Part of a small language model's weights.
Architecture: rotary positions, no biases in attention or MLP, untied embeddings.
Training: a variant of Adam for these matrices, 8594 steps.
MLP neurons of a small language model. Each row is named by its layer, matrix (gate and up: input weights) and neuron, and shows model dimensions 0-159. Each number is 500 + 50 x the weight over its row's rms, rounded and kept within 0 to 999. Numbers have three digits each. A neuron's up and down rows have the sign that makes its largest values positive.
Before each neuron's rows, "fires in" lists the words (lower case) most often at its 100 highest values on Wikipedia text that the model never trained on; "fires on" lists the tokens most often at its 100 highest values on Wikipedia text that the model never trained on. A number after a token or word is its count.

fires in: "would" 37, "should" 7, "own" 6, "brown" 5, "network" 5, "could" 5
fires on: "ould" 50, "wn" 29, "ork" 20
L2.gate338:516562637494459494492501613478500325605480503483452504474451493479469502534424522440492511502501514478560492478441514407484612372485463481467597481484494533499547373429529501554475514529473481581578501511521507577534525545439472523583518478511525594434526568492480511530508442499491474500422565460527440456500509489476480467497542576515464554497504500492537553505607636480497502487479608459449417491566549510452494515560487514534350486490510569587495536549486476514465521497508438
L2.up338:486541585491392478472472490500483460536535492344470455507519483529477455512438510547503492508610484460560560466554477528484593376443439486503629430443509492521560416486506529545461491498463429578507502515634514599503509553488546607492502482514486580511474601491520434563517467500499454517467570492520412531483511498492535458507516600502526591593461472541578558475523604467503483487450558454378418486536485485476496449623535517549519501480482524444492592540521483552491476514518469

fires in: "life" 27, "little" 11, "line" 10, "live" 10, "least" 6, "led" 4
fires on: "if" 33, "t" 16, "ine" 10, "ive" 10, "ast" 8, "ed" 6
L7.gate147:465438459448425578502642470520459464464526581463516434462443519482411431541509446488561488458451451513581505536519497496448469529539509490616522526436461574556427481509402537459457515480513570496599435493474539431528372518596490433589555565498470482525511399528462506519457575469534596459506481549534483501415558617513493442459467589506468529490464469450529512439498474502546513505492444479537430478491451448435384533396480432572558537550493421454519540515481476515504501536529475
L7.up147:501415525419449534593618506498471468481494498585446579511525478498434394551673487475506547574467465480504542536439472482507561549455457462559461432534590532583579473430540444516498504488515587492521450364508507436505393411517523464504502542538467402512566517513464472595517454481525451510480497505482559510505530490453524502472534613522514447524515535509420452497493519511513579468410456461563530451538501491546474506467480488490534469361529436456538470441535478526438545554517601

fires in: "wife" 15, "against" 15, "among" 12, "oil" 5, "saint" 4
fires on: "ain" 25, "if" 20, "ong" 12, "il" 11, "al" 5
L10.gate211:583453448504479529536524537457577501476450458487461516470528498573521504517475490470474503506476520503475501500427591483529453485528592449497471462485400547521604513500431550572504597469441484487477431543568468540517487532520425429588436535514502511448534433522524522508420490549471536404497445592467451488552529549639493525464488570496468439542444434614535611575615496524527436496378491480482519478411557562431499430478479532451459558506526436541541481412495520458516447441569391
L10.up211:396542521488502527473576482491551467458487493447582500480499472462411453570479457622407475459454453554600451398476570441489494462534535456555534541497488578453495496507471555501353483467470528562576470519457529573447545390521440588593496497541576580495505479536483467510508571558506573504524482426454534531517512444584508507534459502626511506552568515476441619518527594449556559489489465554534483560540547540521551473554502526481549491520478442499515484470444506607493509484537603

fires in: "in" 62, "upon" 4
fires on: " In" 62, "l" 9, "f" 8, "p" 7
L8.gate280:480467473454522535514469513493463464549451476524407582490559523447538369518504609489526563476448527555505523452308537495392425490521397545464510498562475426540564439533422537408458503551509438597518516545447489553504523582453543523528472534489502477522609512582472525486534555537464515434509525483390518484504402533487432602441456482536493520539545502508488583564568539495486471562470547483472449495514458516545408513512519535535484491589417427484485513460489559475482427465424517
L8.up280:511378528570469497525504513533523586573386452474503533533473410525554470512495536490566451474444519464421415476434551484544530569455494575582493513511508476549513503593391474519563547481521543538462493428511490544540487562573530482523565463453510513599553407545566403470480483453445619555455495464417476492533497503545424542453485471505491359527411457529515536492414508478513481469576455515485470494383548483530441581542617579484495529474532497479450559452493502481556580527474503

fires in: "or" 58, "original" 9, "organization" 6, "smith" 4
fires on: " or" 92, "ith" 8
L2.gate116:500500509569500630504514508566501502493527474497527457392490418508371514561502569506534466561510546505498503506513309499499518496510506656398508493506513439502551504522494519509479524492487508506529486498512533499407539499613496499487449494542587459494510504510519517486573502481617483685502479513399497505531421481520567511458503500529504495496333489334497513505504497436504440590525499578498508500470503515480608487494517559512492464438489496506451501497473442497493568493564489
L2.up116:483489497629503499500458504419499502501519572481597531364487518484494411505496295497387310428498459459510534493498438509484504485495487475630514503497455567519515505506430517498512466485487503501503490516471501499499499498504513515491519553473315520507491498498505495489560481511401499480506499496557506507488503491495377497398480510651497502491468478541500496525498485539508655490373500560490500532520507493562538498491500509474508610403449503498531495497537513480484523521530499

fires in: "is" 24, "award" 13, "england" 9, "day" 5, "spain" 5
fires on: " is" 24, "ward" 16, "ay" 10, "land" 9, "ain" 8, "on" 6
L11.gate503:503488522498569592569542498562569507451576522445472397508436469428508542521540490444551479468510498544597437389496503462482473557480604475513572527498407524510500545466457539497531504511562498506504491479471595509502454471534507484555406453382418531434443513491484558449429478597546591588555441512436535452546439515517513512504488431491450575459626449486529526463508591500494421480476407472522600576483539537554560496531560476476520551527414512594479548547466493456568548525433458
L11.up503:486459452437543461505482503490445402540550501512549478548499500520548516547426523549555395381482493550490387426535535539537497581464564404492514531455523474501481544444466460485473523547451509488443548560491423472586602595519469515550568471478537419517476469425467476536561462472522545627414486612533488583434533465485514467451533480459506517426600419528522466400574462447484538508464475498584508527494551523470556492396552553463487510508546440413404479491575545542547515452468528

fires in: "united" 52, "erik" 4, "prior" 4, "prize" 4
fires on: " United" 52, "ri" 48
L2.gate253:459508484398500427497478487467498494509497682519525439593475447502352476487498463500481559453487560472494464502494458517499494508501475544505498496508438440518493489498444488520487475374496499508504516461427551501537519500493508497507392482536500497502510493582484494510420504585558497363500504494449499494489593500456491492519566496357489512506593478522509498503501497554519428430542501355492489559502498493527428502506442487430503323344532495496530500485403468500523432384445504
L2.up253:501497490550499507493443504444490493499482598495433492432504593451422548495506467523512419562503484503493503502499434506495502508515514410414502497500410281514422504505572489499544552582491498497518459473483392499484530503394479502492451505393630463493505499398501487523548515496429493353499506465454502499512514482442578490402440506564504511502446496559534472508485506500510428580464492509507492510529500527479522489499415462366489445387521506492439500510394547522486348480490497

fires in: "while" 31, "through" 18, "although" 6, "fought" 5
fires on: "ough" 52, "ile" 48
L2.gate606:506508504494500578495591505546496494503508681490529337550509507439364512528488508475428423747497477491501507492513369504509500478522490542575489508511442483499407495499465494502517538468539498489520518556520467499451471504521532498491492508573532480508483505548515507496506500453485503445491506506557503503432378508522679492475543511504495504511493519437506506521501498453511485482639506341487500541466513482539504493502511487649504600510525504484529502494465485526495541499493497
L2.up606:574514484529504574498458487526507500510495468502467499500509375467446545460519507490335450656506484504511540498489624516498510480497535533404497489496459366504592496501551525489488546413494485469524464606543457520387483502407513502497470510423469455517505512511507501507492491651489490392491505498564498523572623489511488506539496495571498508495505496600487495476508495547499416517482494523484482464525493496544365520497523480494499478639517505503412507524519454435508625457630503

fires in: "would" 39, "same" 17, "game" 15, "should" 7, "frame" 6, "could" 5
fires on: "ould" 52, "ame" 41
L2.gate550:494596517501431516508529454510399448544608513400526498520538497505499549479425496616499475493586473561548547420635514528436559515417463476496616490416517509561497462431535537477464468499472377581445503492541515586518509583484592629521506475491486563491421560468549414541487560527497478501454459437509476591490500478488485558472553559493549566560487556501552579491514534473527497481476551532455402510500435449475509435549505496522582485503493476399491596568520528566480518498482555
L2.up550:483539566498444513591501605473417365634557492507485490501483510453499491514423490472508533491463535525550514441512512445439554474459506488499541544430496483590494391371490579400421499490497451584560499510504516584495502611502458541609485525500492533389467517490490392471488592480486535495452456424482483573494511464400497633513587558498473521512525519486498568570613591513590506481507614514509488514529512524516498494502501509504406515500494479536513567559500486477453510506501525

fires in: "season" 40, "2013" 7, "2023" 6, "professional" 6
fires on: "ason" 40, "3" 13, "ect" 9, "ion" 8, "ed" 8
L7.gate516:510503452548514532604672509418566496504427596484413436515554471430505453462565529495564436446450537449492487501475477416449528488426528521531492501468571500521419480482453447518476473502539484441467451566386449524524524471484510565511526461459484599455528502515405502426420515490564590552531495509507600512476566506525495508508457422451528455490535494509414532447515523488525424578515535542496434573557423549453524515430448385516465527443459541553516521507523421528504598510420604
L7.up516:404576484529619502497447458504622549563459450451529489482523568480468507482455611516449539397417478572584421446571528483510529540556502440555457456527476390562508545484519565516462479486514546494543497566493539509526514545489468476476492439465468568457576470567503519466579466576516472567520448490461492519459518382579472528446387468512445545502471503577479513419484457496518578503478512534577557500513464530517584535429488417638506550492508487571534493549437457586541492432571534

fires in: "black" 18, "back" 16, "two" 6, "backing" 5, "attacks" 4, "background" 4
fires on: "ack" 94, " two" 6
L2.gate533:461522507382491385509543502441502489501483426509675454408507539527490448404494576490509518367502508543485517519496490497488500504473500504455484496499414492497437498505553511510504465563485509489498525496478558514572397498477485505507543493557456568511484487488509494473561488410561485515507497520475520494574636500496404508415540502439508500500530494548488499526501485492523410479676498431491492572499498505513435522505329639649504426498524515497510499488493614551499500453473507
L2.up533:640490491506507496494584503441496497507537453500581567418482528597403479549509506529604464454504504532502543507506422505502515497518501550383504486494419479495619503490600517514497529493500494497484473574480522501444609509686494507512372479457477520522501489626513506462506493659399507550502488511588504500529549504533410503550511503628484509496511454478501528486505496439493504482560496437484510594481483471419490511501600483433504570522572506505470508493536552495512558411445508

fires in: "while" 33, "council" 13, "announced" 9, "mobile" 4
fires on: "ile" 49, "oun" 36, "ual" 10
L2.gate110:474515468477492516492541493442490493502483522506314497502440478535426510504501510485541460572515458617472526481463592451506514484534465470398538489493538451495510509494634457492509521419500517507493463411525413521505556512552438512461436486578362408478527506534513501484512485488374481495550505558578501493533471433495506484494622472679499509502417551535531503433470529543509610490421480551477491480464531499541365516496517506513483580627591495515456519521513497519470426506495500
L2.up110:430491494531493526507568519441510510477492543536561463567419426597612580552504522497551458653535549544474565485520545485522488560511513525598540484518463581492532519523469480526524445444504499529502476411450455489564474506512511517510443442522458400474446509455523495487463495424524451395536456579593504502470455441374454517480448469526503514505555375504481543452487486465493515469477495468491438442520508594494507488497625525339492507475546511470562511506685527457465459552520520

fires in: "won" 21, "place" 19, "lost" 15, "london" 4
fires on: "on" 37, "ace" 20, "ost" 15, "inn" 5, "ual" 5
L5.gate200:547508487466574569553511550444496466495478502495496484493459551466539522534513525534540517519435515459446502589471528476507522490461569576437538570534465564547454495506511472524448455472496498480617338522424554480519551439551495553588471509443534533485502565575492484467348433522510555583487519539477430485481530511367424502374513493414448441550475506579484553507537580568539522510460402516491455529522498476379549425563554525544429467491464413460456494590440463544534502431480491
L5.up200:436564500477503467518490522457519468480546494492569567457594586485498540447508543535496469474518527612665506506541493498453438492490562437474487482598482508547491616481480514516456456482424499525509454384514555541544477449450504458538582480436459515512523494422593542485527432546456518546458397581394434517510458561458464553428537535549474514511529492442552528483569456392482599445474490456579574462469547390402493439492519511521500514570534487528469489546569448452471395464492542

fires in: "between" 47, "giving" 6, "closed" 4, "further" 4
fires on: "we" 47, "h" 10, "iv" 8, "os" 7, "ur" 7
L11.gate43:529445547473485520459509511439553489500508436635475539426504483500490564489478419522480550435454558527475480477425546445525438497514631517459542523531550469492470513440504576547436470498501530457540474543460420547508527535458420503531503509512519545401463454536543418476536439457599496519429385492499533509532368505499620535438545517514481561408511594507461498556479582547550448559516553509473519499555499664509497568492528540556470595451482489597437468464542402442467493470475542
L11.up43:597433523501506426507647494483430550472520502459502402492517418424534454494550576499629549554497488497510414520499498483495443576608569540561507480537490500431435511486405520632509531513498521535461519478463522560578439521475521437515456478535478568507528517460438545517477486531523465524510462500439492445534470502519544533576533454555490483587498467414380541451508490409566476442531522561476515640403494533533485403511397493560500493488475426524515517522530547381515482455510484

fires in: "until" 46, "both" 17, "testing" 4, "studied" 4
fires on: "t" 25, "il" 23, "h" 18, "al" 13, "ud" 12, "ing" 6
L7.gate205:486408489577457478459517458533566539460519505508520485538476514380518559471460507581537446539484529483458503522463529376534503490494633449441518644485508490496514519544494561452576448478503633502533506495517539436440513474552493509434472645538521598492557516559471532464503482447432579503469547616500550470394487423544460611455496490488417535544432508525448471586469528614539418515515412548491482505508562560528477489475436515515507494494519524578486484501450433561474526446458532
L7.up205:556513493475489596512591437447534472503496565536472460534533444492463450467403496486521600417516461429518532509493614480544403520495442396537559511554539569416486553561586444447594512519455465606454507476455435512494539445526517541453481479532413565519565518565486592489417480526494541436473472463502531548475539475476477463529532420449493570592460445440452472489506543519453507471457484466487526516502481483534549436471481565394519534417412542577480511439496393556500493361451468

fires in: "joined" 14, "military" 12, "august" 10, "security" 8, "event" 6, "joint" 5
fires on: "oin" 24, "it" 15, " Aug" 10, "ment" 8, "ent" 8, "ity" 8
L7.gate439:415500527475564515494500557437606526555454526575499517529451604552496306497596507529495518456409538491548503487492502427561586390506521451502408498482521462556518451450465485479483548491459469471513509542457481482465530519523534477575395457470479483510542496515421440522463532551464611500428465482386565462527534551481526510402415549497359438545494536475468594502477468483540523514504466452602605533460500491436501496465577478504492518554479494570574424459501480524485504552526520
L7.up439:503548518414519457477407428432534582548514561469513491483521461549505432459473542603454511429506455524543588469529501518596597430498494467472471465476542487551503483502518476475453534515452434488463531506496436470520480491521540552563463435523488552580452566458490438605467489526450502552429504507445542513578493559535507432466429655546456551543478644539502549504461459472481523462453430477520542499491381414392496505508569538577618488540468509469519529559455472509409463619512503

fires in: "it" 40, "this" 20
fires on: " It" 40, " Th" 27, " U" 7, " Al" 5, " H" 5, " D" 4
L8.gate401:394459547514486471538428481511465462507548479480421575505500543475516407498498521509604567445467517498499484574425560470430500453528430493493541578614442452554558488509490623467484525541524423557528521522468498479476455534484457529464452469520494495547514429557571439439512471488509536450455554428472404509516439559336486603477400549446480538478495567465501431534570571572544478592506519594552469424495488532504430473460494497500435530472477437492394458420550564439492499472477439
L8.up401:504530464491456579409505482465515659531528546431418517521554462487536420520549465491433484506480524498443443480494530513558445519521544536482450550518504464477499548520403488609538594526489549501414512416558472495556423441477488412458521588524488525588466516540493527512452444529494512441568494521457520429518498554561470501527496541480395520493515423471461468524356452500533545522560335469560497470465504567521553538427522514417545545560550536490574430463456532557537487622480546

fires in: "two" 40, "one" 22, "graduate" 4
fires on: " two" 40, "ad" 34, " one" 22, " att" 4
L2.gate191:399492489561504542500541507646494510504504488500589502412475555529469407541490577489520441509508462505493463493503568493496496481502517471376515498491408515527607501492520471503518462572510499474486513514531581507574449496603477491491529522352636519495490499337476510504538485494496504427484491492467498516607420477507640500522463501544500490485548495529473507520514512622452408544483506531507514547497501515458351496492495428531505463595502499494544513507447475522483419657457512
L2.up191:383503504446506580495671509536497502495503529499602576488547574449510520485495650510448531414489454567516483504495491513494505491478483595541492513495510579488327497501555503489496364678491521476482503486492361516436509500452488497497545488472479543501507507451504512497603491434583509406486489490555487491549490491448477484443562500531506493499435475472501472524495487559514485537413491407501497575599503429495554492503510594517485392511451494495468487508436525555509491522431493

fires in: "an" 29, "animator" 10, "vol" 9, "announced" 5, "subsequently" 4
fires on: " an" 57, "ol" 15, "ie" 11, "se" 10, "ish" 5
L2.gate142:500525487446487411523467537502496483509500466517491481537374531533473560428483622478432419525505512668476569495485592448517518495565521446535515529550469487447506474505445468547531542515518534487476514554500460482570562496504520475541568499551532428503456496491497479408520476395508475392554513488492530491473530514566489510582497489533480495489602625475485558374520505553445451493520489596562449567492490558522548507525467414612519458578594520519409496496411574437469389490423537
L2.up142:629495439436520503529585508523506508486484475502573501507472525467633579415539630573494449520549452580484502457483513482495451534440553395581528501566423429455476523489442548546588496527460442467532514479527570485533459508557526515507574375539603448537434483432470475484381470514479563541536461508464487546476573548514522536521511505569514510511609441461488525487535483573466427492395463525565481558488504415515493458487535491447518529574561498450403506522456566417550519447531530

fires in: "can" 13, "goals" 12, "goal" 9, "go" 9, "aleppo" 5, "voice" 5
fires on: "o" 55, "an" 27, "um" 8, "ome" 4
L5.gate482:413476438518521502560502508437546450454545524481548406602466486516479578476493479436501445383409423538601505482469447452509500441612521568537445505471445559553533561602535544495419492430555568470576433517511561465445514455562447480567478607509503531445541546538489511447484469484534561495489458538457470486402500579522535506485467458511517412463493415461474479501566432535552520534462478488587461511571494505474438494577536430531472558555493435562529475566643454557534544556477498
L5.up482:535534437464496387526427503492498481474459531454618410554433495449562560520400445437632472471444549486514468558468532550534471462399468455381597570491549524419460491520421442547509473557545506514495519427453535503483548480489558563526508537522444545489512525476504584490583528541485450491478527577480555508627517563437474462364446451461548467477539532483515532445606514513448466496485498504452527565431458405492470463453483497475481517558415535502399582459525474464499505457473502

fires in: "career" 27, "campaign" 10, "academy" 7, "design" 5, "asked" 5
fires on: "er" 29, "em" 22, "ign" 21, "ed" 7, "e" 5, "ie" 4
L7.gate328:453544579488546507468493571443516454563522558546466531511473615518559557542487511436478532447503435488563490469418462476532559455530462528488489414495470515477499462503498441450465522475472593478601455587510384527502460492448539499478495591465506444446553464461431388547380494524475454512524506512582480554480498504536480504417483446496444509391540468472528486446527566469392489599657544518528551417512529505492495532546442491479397467577536483519558495526525436520444364529421477
L7.up328:490578572497508490460424499548473537456518552456447385497530449544533554512431507503468550492501497448618473371466489549516573426464518607452490476480451503509458438441494578489436478539480493577515500512530507554489482468577557628440560572588462489505481555388501332585488528542466371552520589521510467509526535505479563514605495503382512510438481523493546431458477498474467493559506536512460424515497460477556513498533499529479529546546465448566446567521449542501429539470458504

fires in: "states" 48, "china" 5, "means" 5, "appearance" 4
fires on: "ates" 57, "a" 16, "ans" 6, "ance" 6, "ina" 5, "ose" 4
L5.gate299:465477533471459399493572572483471470546546553444569550499511482504566471497437416542594450565497458539470561451524523486480423500456555499507474450413504469496570510489401490444550504469465486439614502405550542508491566542534519430498512506492556475446539549393491548455491546519547458592536448549527500537533451624448478540540509570516520420478560546507481550488544446546512476497484420506580525487423505412491399489485619398542451565569507517578475430510533480433582563501605487
L5.up299:551530577550606510538549484477502498501558478482540482553550598501429569453437498530495521513505558402586496551507525572538604474534407570484583485458488425469481457516487491463465458482487516515459517457449513502503514448473488481594466510539505551516520592541499436476524526528489498509580567411477448463588559480503446510466444514577546609419430552477478521514594590418580457577545561601493433544515412550480437561530476447489528596498539549431480461520398554562431511554489559

fires in: "between" 26, "they" 12, "realized" 4, "sheffield" 4, "several" 4
fires on: "en" 26, "al" 21, "y" 18, "l" 8, "ff" 7
L10.gate281:481513499545490450489524569548475475506412549541565509455562571513530397523431509465487499543519437414525454492430531522528508573522471599468479614433533414465507465550482581554371522468494425481493417535491397465413464455415510498499497433464538436490583461624428494439555484478485524544460534494402577564565550553522498527487458505544472509542410418454506563497504486459529523426436521596511539501528496448531423539471488450516406517513500476459530510455427533492610446521458575
L10.up281:564572523532403484473608493426485518518453510456507543519501453516528417541492572487456536555460412490536477511535581544557439493517553466514531528615557492549471491517557467374403452545484490504517462422359498557515482553392562549467608513531548470492525554583540526532538491540460506450453476511532423513556509553525498472501613532563414480565468462494511597447592447524500451499465471511533449475525503372521529600440512486519504539564585560477524434480401489536520470483529520

fires in: "born" 23, "position" 10, "pos" 9, "august" 4, "institute" 4
fires on: "os" 26, "orn" 23, "ub" 14, "ut" 9, "ost" 5
L10.gate235:490456474439638479514569480520529534521471548527545579545504453363483497581409430472461494432446508497517494483472457536485529577470573473409445488497432450532431502485415500546518486479523492566526474620523529407485530520464501459472417581519531457482494573483448542429445452544504528435424456389399537425501445555524393618469492516543550443467473466438581488532508427440605533458487573458481483548572494463518565516449495526458509527583402490512500534485474502471547494511467471
L10.up235:514569463441613552478515481412565487500451497530486496538457522501504465463489494545561501478463455558542452614487466471541534549445552523525503494449519499497463484546574391587532488555470685516470452441500505433540413491463458452446539573482512597573563459531521415468522448502487499482551550486490473529508567447515467441496397380477570498486404479494524528535426477546501475509596482583447489568520440590437440550549493533458521489502531424479566500559510443561428585500423547

fires in: "group" 29, "organization" 9, "groups" 7, "size" 5, "citizenship" 5
fires on: "iz" 46, "ou" 38, "is" 7, "in" 6
L5.gate96:509483495524501521453526595490382571564582440545482445507469487519507511528472472459597566452420430531522541556575514487474487569432487506602584593502463528511536521517431548430472555524426476433535435599492436512435564497573409517548452509512533438529495399508537504395488551505439479482492505490485524514603526518627542406457513551551472470548526488614472496505538551520519493499464453454542488504507549403559526430434498572500480399475432479477519532597470415452502537566498525
L5.up96:595533432505510484517530503557508499458483469465478535455498530559560534484461464522507495477482505577516488446514428429485401485543438511424406473530482500453631518526560556565454539479499560554388492449570544427502458442523502542457464540560487504505524360414491447376473544472505545483461556516494503471568622545550426469486431501556542479533552574465490442510512428468447480549522553462503521461392461555534461505456443473460600508485422597508568516391552470483472588459584517

fires in: "order" 17, "through" 14, "campaign" 10, "operations" 7, "orders" 4, "died" 4
fires on: "ord" 31, "per" 20, "r" 18, "ign" 12, "ch" 9, "ied" 4
L5.gate511:464472491486490467407477546449551482561418595548447559473471571484488526524491556471407563465418399424484433500502624455536494547519529518469434518520536490493519376471482486485590526463467472585496466507489484564501399520403419487523461425478511437533522473465524432436507524561482435502571460563543585504497448477511457525419489471484469505492493542460528622528486505507409390552644559512436426471538574624562510501546517524531489519473468540574486492514459466543486504561553463
L5.up511:545551488451476481549553548468462443482548565471454478558548491568476456495447460486570508480494530456469441476538537515391490512524516527426526543467587466566494540510547529498510449420488518491525501394541583507501392348437553543531536502461559434492523442511427440584505558538482431561549584484570548500429473498493469490454509479410510557463502512555470483536644521467524498549483556453457511407601529518431518541529582581484520580457424454375454464423466473547485481419465450

fires in: "career" 28, "listed" 8, "predicted" 6, "completed" 5, "recorded" 4
fires on: "ed" 39, "er" 37, "ted" 17, "et" 4
L4.gate466:490450498489523547569497460385578485477585517543495555508485460464574478508542531423561513455536534556621467529559597431377509501474511480483493438476546447607439540541449558523419499530514517408543446484519465480487499478442481546445534465443365458462540518458484525418455443482499430519420375538524451484538490514482499548568498424436467475433529430411438512560513463478452529613469599505500501510543544489425590471520546403453485515550512533556485517463561446550512542523455539
L4.up466:494521543362505592480529452464533524517524418461470498477465443499435498562517460452532464471470419568483441442454462454587519558472499548529507460485521474435486462483447453424568449461427554545471501474469548471525464433480519483441503571468544408529538554491492549524580445497391506427549550576526563518474418422405514477545585454450531579445451547549612494576513516595544502515436453562495561437512479553501567480536553444459537559487563550604491524531503517608402510569522511

fires in: "he" 50, "held" 11, "head" 4
fires on: " he" 89, "ov" 10
L2.gate582:421513498576495609499547509445497504498492473503481525731535479478521539518504417478500400525481396517504498491479462510501494500469503411541505502492569403509321493500397494481490428541474508491519604507455490497560463499568480500496553504671529522504494498431524503509458485516530494517493501529558506507445499522491400498366468493606509499500529460574511508490497497411509524500440505424490485542569520494509530531500319449479489489454453506507579492497481436484506476470467495
L2.up582:562486500387487437503392512508503506509502578500580491389485521434662506533509421511565514571494412544503525499486638530512516497502498611329499493504482549498547505501481521516518566570487499494514444517461504501541600502504485502492458496553422445500506492472505507503559485556459494384504494512572510508496597514448447503520464490524501513505432568615499493552495500558491687469486511469494495479500499503504571502499656619470497473498480505486512499499528494508513455614516510

fires in: "for" 45, "non" 9
fires on: " for" 55, "on" 11, "an" 8, " le" 8
L5.gate105:526470520587553549494440510443459491546518476530561523521503571522470526506503411388490482519497563453524420616483466501527548530592472565461575507406500429479489471547445392504431480446449519474507512551388387460539481498582547400578478537462516513474551541536509457532521563517527512441454465523500504566439492520484457460489528365532454447481444494529512548527519485415509640515463536547542565472535506413534494552514589532553480582468494542604543530571429400508523535453511440
L5.up105:470473422462506509564477472485451503489527448497504495521575416501544519467417510454441460483544434502547447504587480523500385521449513509444473476413519545477436504495425461456506438491566482395491552537514571413535514453494536393398399564449532385513606584523394517497465420562470545462461507573642550510507575489487522466467479460447531569465498509470476465463492453513402551479502507490462574473489486452511501607468562456567459481493543611470581550444526453513533550465461456

fires in: "11" 31, "21" 11, "311" 4, "black" 4
fires on: "1" 73, "ack" 7, "ic" 5, "ish" 5
L7.gate591:439481491433521499553515502477657440505533501556551488519434507540457468500507511501503568491454605516461523489549504395455469532510482439549494553521497526582497426547563565514532545562605523475527458471416530547397508457538480505533583446439419422498567341526526542469478452512428540493573518538543438518457445586401503481512421532401483570526471491473428504541476559463515464513524525593516361476510572380488442556476548520445452515493475468497504505519466514558458477437519519
L7.up591:511587473453513591487438479429587510546506568541531539444536532519461533508542441485487435519514433518494534520501528470467602517601456498553533461574496515590472542429504434437460451508479424452552469454418430530519470545539547495496552541431532451529477521606485504624441435464552564576455477424534510531480575389581548496412506469479459506552462595540496421412483559447561517468484481483601517511588422507499440454602487444450474484382499514450531476496554499465469478494449548

fires in: "black" 18, "back" 15, "backing" 5, "background" 4, "orphoot" 4, "attacks" 4
fires on: "ack" 88, "oot" 12
L2.gate39:504505484448498438499546506534493499501529423499496371509504483534493485509492491515403596462514471521503456510503567500489505507502470609388502484484552515488535492505503495507524296514484480490501445498490499501586544507349486517494580479425554450517507502504506509506438501342549496535493502500504514506573541507463645501552480508499492500478419523568483492446502491377510409588536484533498513529524487482476597490509323473437492368375489516487578498486531519507510453473467501
L2.up39:481521483521492465504499493556507495507490520496510485666505644472433450476496652499503584496504528474497478501498479505483500501491492561465503491504518491480417486497498509502500516582506496505497481495461515514467570499487512499515703507457546498500502496659501491502563503552638522492494484502530504497601481519515637492664523492585487505514367539567506516460491503445508529397457501534503505380513488510560565503505538437566505456432560493499374499479523467571503508464483496

fires in: "while" 27, "government" 10, "american" 9, "election" 6, "0" 4
fires on: "ile" 28, "over" 14, " ele" 12, "merican" 11, "se" 8, "0" 4
L4.gate442:367496420469539512441480454470582501562528575530565454438510471539589429634579457506515481502500426514495437512535553460499496451491549504515384522530488446496540471477501475527470455426545509497511516530525543438410414460425484390569486523438526507467531518482495600506501492595525546479389493569575511470460542561515603438486502526493454472472516519537463514538453475534423469484459489546563469521463486568567442467467537586536509571554516431511636455486443496614517541534599488
L4.up442:484418483538565426510560565526574469553478409458530490509546554469511471474448452609483483438565486551518516504490558513573466453572379597526512584549429448472455570581506556529606466460498528530461516522534515586495554534544481495443517460527490654476511521515529478427551526583522485466499518502490456481529503524584522495459485488509481575502372503535391522557398534551450446516491486569429472515525401485607504536555455500624487446523451438451494539561479554515521517444543501

fires in: "two" 40, "puerto" 9, "hold" 5, "to" 4
fires on: " two" 40, "to" 33, "old" 15, "are" 7
L2.gate565:540556566475470441499455462487373509514477493504533480487516498519477530506546489508456487498636410574562487586537524639557482471503529495472550507469507530399489498548493492554530505534483567583472505515540520490522537512452587584490496563534498577599541464555479392635488440505474486519551485518517447582471513560456496471541541457518431605576466473522503613493458644482488451432511459495407432514441496444448496573504477469526583465485515505359508574517509521546520516552506551
L2.up565:471537598501545492513517567477445482502445535561515476505414519521507536518514498426444516488534507571573490563494478531600451535473493484520513535539507494455467620539477510531591519485514652608542488542484514459528481502514520506505513640515476550613491482520416456519465405518548497527523409545507501523524457528413530431510450469490387555534465444502410624544447629482392519523502516528473480469400556481394475640498484465476456476467513570492481550510491497542564536505467537